{"num_attention_heads": 2, "norm_place": "pre", "positions": "rope", "tie_word_embeddings": false, "beta1": 0.95, "max_grad_norm": 2.0, "final_lr_fraction": 0.05, "max_steps": 10254}
MLP neurons of a small language model. Each row is named by its layer, matrix (gate and up: input weights) and neuron, and shows model dimensions 48-239. Each number is 500 + 40 x the weight over its row's rms, rounded and kept within 0 to 999. Numbers have three digits each. A neuron's up and down rows have the sign that makes its largest values positive.
After each neuron's rows, "fires on" lists the tokens most often at its 100 highest values on Wikipedia text that the model never trained on. A number after a token or word is its count.

L2.gate88:404512410430497522561519540496506481484536509487496500460560534481483463503474541471503548474585590523560481536499484497409488506487457537537530492553443490492584542492486476505502475522509515460542449524481528562554455507498417417398509520500483471460520572484464495511448513477507473459511561493474492530562488525528538518487525503533544513495484505456537509481520512483476472590439469471477442563474553499564515565529514474565524516481461555531561480534450505489533513574473483513480525493499490538552505448533532530520459424529404477472487450451562464491504531456459495502
L2.up88:544511515509565534495503581449520516482522533510398502441536533505489521453506460533440455541503433492502527559473530465508584565475443472509571465500494428459507494513506450513417495524487477471440493574501451482429472483475450517458540566515536525517451518449553526457560534607480537454504504567509504494468512524506481507501486457513473581461498477403456472452461477483562617498510555498471516511517488456527516515508514479517509507488604521485451463508498510507569497469478580465535510543512460501411539509482521470577525506528490528443489504515498525478530447435586566500
fires on: "re" 31, "y" 30, "-" 8, "n" 8, "us" 6

L2.gate266:490545451510456493528482553522481505500496495523439539474446478465464479512484494490501450566494516510512443534520549545460520438478472461547503483469553503502487539490511449543433483477499490459495517496486488536464466497449505479501520498509496479569538544548518494475537448480507411519452476440477586549489494493580446500573452457527580526511470456522461577548427511563464525449466466516514507537518447454444465533511501521499454498489547473559520407530521563502527481508578505513565419482476540469536503451512424446508523470433423467496509471524524458511445523490474436571
L2.up266:477508522543443554550501542440516603502521479525434568462479394504407513474549439497487455471512464573544462456502457503582551506524473429517525508530442511554540512478552525450513491516539464507449488527521479473536572559421463565456508529490499561411505488459508509444527496530477511533502548484565545551516476549476493545598476476511450436525516519462470528470500471565484473474440517509529426501464532505425527496504508518484499530505503519505497505534478517511501546577488440479496488499527500528531477494499477492486421629472554497403476431456524511492402479559478509587
fires on: "ance" 17, "ary" 15, "ated" 9, "ing" 8, "ist" 7, "ib" 6

L2.gate245:523517561517500444505433524457545532496538467512495541523505509492559505471502463483496509517458431561457563522516507533503527452457560508476455455465540492446421548517482524524533488514489481540482477475520489502524595498440432542460530505484526479598536496436437507516477551523460465490569522468522460420562475500519513494476417590429522502504458526453538523438523515514546499499463455550447476456485468549529440442466437455494455505529380561511518472528401443535470547529514506533459500545517483472523441550532538456508482431553481506487523515556532462407475590537521464600
L2.up245:517492526496499451488475411556483539498499523575514523466489450527458539527516492492560473533537491587495464513520473469539550464565507489465556474491459435517412597505497482561516541542492501482559434521553561502477608430567476455500449516511543579441541519446549494579525501537491513496468509468552495488571463545524536508399473430513486581532517532528547479509536518462519468506559431561413495501481509523504488521514490551477503504543449490507472454533496556477508539530563491523532486509530459526489462506553460508502480497567514525495469418482474494492594504471493537497
fires on: "y" 14, "ics" 13, "t" 11, "s" 9, "ine" 8

L2.gate581:471554405482469496508543554541517468492488523533442480503464425454491511500518563459477444528521455459512591500506513496500488489484518541486463517535457456565509540499482515460556495456502538496501490412481515455509437464539536472523466442533496488515455541494518491506459438471535477408547515485557473502447507463555519437489541482492490581523544498575568428494514558435455502543537594487552492510501461529528512501475605461529477604426514494485532431554506502514577562534497484554427444512424531491478509525538501492476509456457529473472547447465489525480529480459527555475
L2.up581:520488496458563506488516480463538518452522463484555463458488535453428523525494516441445500522478504484490564550503501508484514581543462519527533450557544457547499496503490476440502496605556534453541535453475538478617479509494488487523584493461546510456555525471495566534518521535483511402499521507493466602468481529555505465555528470480457433516528454502476545474485543459435543540477526489556461424505471436448483581520477551519497474584598474465503474530486484552517476463468526433498524528499509490411522509461562514457511531512511543563526475450480526479506496488487509541
fires on: " film" 24, "our" 17, "ive" 10, "!" 10

L2.gate631:486476512483433526435421510526488525452512473562466538460439469536507448461464468496537437535559445498478526476516494475549571518597542564458463453477448509495580497441568511520490524485515522490518496418490534569546502492485491419474477491536566496548549466447551480454526452478537502481449572520472526542502530486515549455456500512483455486502490494422505550554532479555527464434534514477426506496555446562519506522400440468454480477507477526432519530523513492463564543560465496547474481492492545445463479589513491446479538498386462491522480536551498551518530528455488391557
L2.up631:436535490514532498496531520534459432465496477498478494518458446504532457506516553502517584451490502546590480513502535482533566445479506495513481498410555500495578495511466521571480535501507506528485480513498450528504532455475455470432489477499518473368499479527434548519485484480488482489435529505527517555507520466492502515540472483526450546548481535481484502577513547520532490491453533478518435646517464558483438493537528513464417538496517519491510519479471532485484485545600531506488535490484517523431551557570509567459567537457500541605480432496536497532501540579468474487
fires on: " and" 40, " or" 22, " =" 17, "ar" 5, "–" 4

L2.gate459:458433526499536518566480515588455550540502479491478491516469483514398494456560425443519562558447581497396544429455510486522515549483512536531476489476517526547507535469462507390489525547482481454532531483490473473508454520541507544418445457582485537581567569556512559519487513470537478524516581578511464540498433524511478435524496526503486552520473479503524541493477442548508475425476544511463502454522502479516542402487505539436492510539467462504421472584525514475564450495504500536488537492499453490520510524481524401453464413481527510542533549490489493543465475493522530513
L2.up459:530489502454468462537469450380470586516500513477542529494505475497479498491497493441464564474453529462484541449434480450506483482568493431527450458532502536498514536461428498439524489528493545495459476468498491515524444492478503448488536561453463543540469539481500464510488545470480510477578515421485423539541524587489436498489439443471481432487512432462553445514452504498501541526489549477543516512563433451571506440478500466554543562501557487458476520535526488496499434565552516453471456498533413445544469460452499472444447466527541509488500475403486526470474484540511504596
fires on: "ion" 49, "ile" 16, "ust" 11, "act" 7, "ure" 7

L2.gate148:479509510494454560557515562526509486417515531401561525497520463538502545459521479435580485518448533471490542509518497534485506547553519492523514483505470498460471522494527527417421535502516409455505535517578518570538546479515543504470547579492464440527467494490493464454532523499465450485464443510502502449519442540508487557503556461472543504434509460538533545538446467514538516493487536467470493608431483491493455499499446463536532497455523512446534432492537492501514529531445532504524459465477510529524493455519510500538513552488528562491498521445517434518509413460537417537
L2.up148:550573492462516419509582448527467518443495479514568517589487539532459535497507527462505528433446525538511461563465519445522505526496528471576505525419498508427538494501549490537489493418442529571482469458437496558519423525550481446512479404514492526470490547433477535474429513467494519489502483488471532487549491550433501461536471551532482465460434446485577493479520486545532432469540510490489554467559454517571546524500474475529473434515469517485477515535508461487552480501474506553483584540488423529463543556536476469482436436477537538520512520585531477529473460529467472546
fires on: " who" 14, " he" 11, "vel" 8, "ent" 7, "enc" 6, "e" 6

L2.gate289:518460516545475431473549454483503462487539538527440448535482520519549505484483527506442557542498488480498539498527510436516445510459515583500491377546492496390486473552545487399577495513546484456489591485525451437515528445517505475535398459472453532509533490546497481552524408410470476488415472477486531483477422541466529529490533509530428486460461570462425432596519495543506462548486550495510522490469548581502472523498473485474477501515482531529533568487488450462477551495520449559530475537504507511489451518518550470533460499532448537459467545499504493497549567502483472454
L2.up289:488505519495540415528497462510503540476530516449504488581484543434569539493469530548485546436538473528507496425461500497545491518413466452462487490526508511488453444464524555485504453526598519533503537498564459386520449497535418522580438467491465498461464476507517500512551460470528469492462512561485522464476477556495524540519465401552459479529498542449438474510519521560468491580485484490459455514581581492458493581478508511554481572517469452588498530507463502466406505477489444554488511525494536573478490497478532465483439509562498480433489519517506504521529503470524535573
fires on: " tra" 37, "ra" 13, " /" 8, "ouse" 6, "ose" 5, "h" 5

L2.gate484:502486542451497514429456389529480527521469559493552513519492487430484547511410492507540515505560598480491459400488485535472456427516471509485415498474511467533508505435522541480502496510515515555530460508438579473487508554569518537453538527450502506477518531459467481535593453530511563467529470516527513551449553475489460426501508499503529552510461495507526566492487480545511480463515511512519495449478439443546553491463463514496493463445433456548507440590551455478554487506575560486517585519450531487480535506444457472475506458472542426453483486485521404507500471476520449522
L2.up484:470515402488517513432464491522448458594428486555496524467518497492468460534523463529455516503507458497475506483550542497482478417520464530461557556543530513559491521431488470530533552568478568468452473551447486436473534500515489581457556548497477448546486515539501530498491517527552409470503465520493476556437542546501431446526504528504457440548439522535489453470506549480514410456508515530541477468487481503518442415520430523522474508505528563439481503467469527510444495574559506462503525541497513444456509444512530476439487454448585469498447527556569497444457525440489525549
fires on: "t" 13, "a" 13, "ed" 8, "usic" 7, "ence" 6, "ry" 5

L2.gate511:541486557452492540517446541490451487498527533517431523480544534505551522481510470518549459497530399464562592564508545457482472464493544520440520488479541525445578506564531582491535501478508493470505512443467502464449496457472460552526411559479523497483443511544525505517540492469470536473505471433479515509531436486546484572515414464520487488534547525501481471496467547554474551544490456543522470587504485512466465434527453491546536526506537515624516461495556540518461542516466463552515510486447440483445412510480568473538490496494416539490519545500486505501563464513521543506
L2.up511:464560456509455505490467470456492472443516450486467489526464577474502558493354496560505467532601524476492497485480492471556531488504443468444541483483493552486435492537530487528488427425510519503507571462526488491555521472534499507501475540545525467465563524491473500461472481540442557490515578517433550472496441498530469527567556415526509468499514473540444541519488463538497530458534530511531445549539475515511463458502496467565536489519504522534511495458516481458444536487492492540489443474470448484452489433537553512520483520570492537486521493515545485537502521366550526468
fires on: "k" 26, " in" 12, "x" 12, "uring" 10, "m" 10, "ok" 4

L2.gate554:503420487429523498558467491497562548517467523520557535496498492468390509547537503406401576481485555489471520495527464499487516477498551500520500579459465493485550423462494513510441511495488566560476574462438480459529443470459443463528501511527486461529569500449500533477474532563523458437576470459537517485521528495560512416533507432458508544523501485576467454494470473547566483436410522495466490475486465426569455522462510512526440508453542524503469485506538539443532478444520516420522511498570513502547518506446461535462550551445520508479534480482499498493525548576543455532
L2.up554:436519510484484513538492531528514556464508532524505495508484499439464593514502507448581498460501534463441571427487502610529514606475536501513504532553496482514499443484545423513561490478510507546536430476500503507550504515449485477435542500514568504527595464474557470507540524422493493444503487541530525446537513491547467507466509477444513491509525514457515456452527415474542460533431486439538564464491511486530499563458568452531473504420510592468509543434525449538545452548470489519459518510475548479577533528572495530514463567497482511542507565518523486586540501548475470499
fires on: "\"" 23, "e" 17, " 0" 13, " 1" 10, " 3" 9, " 2" 5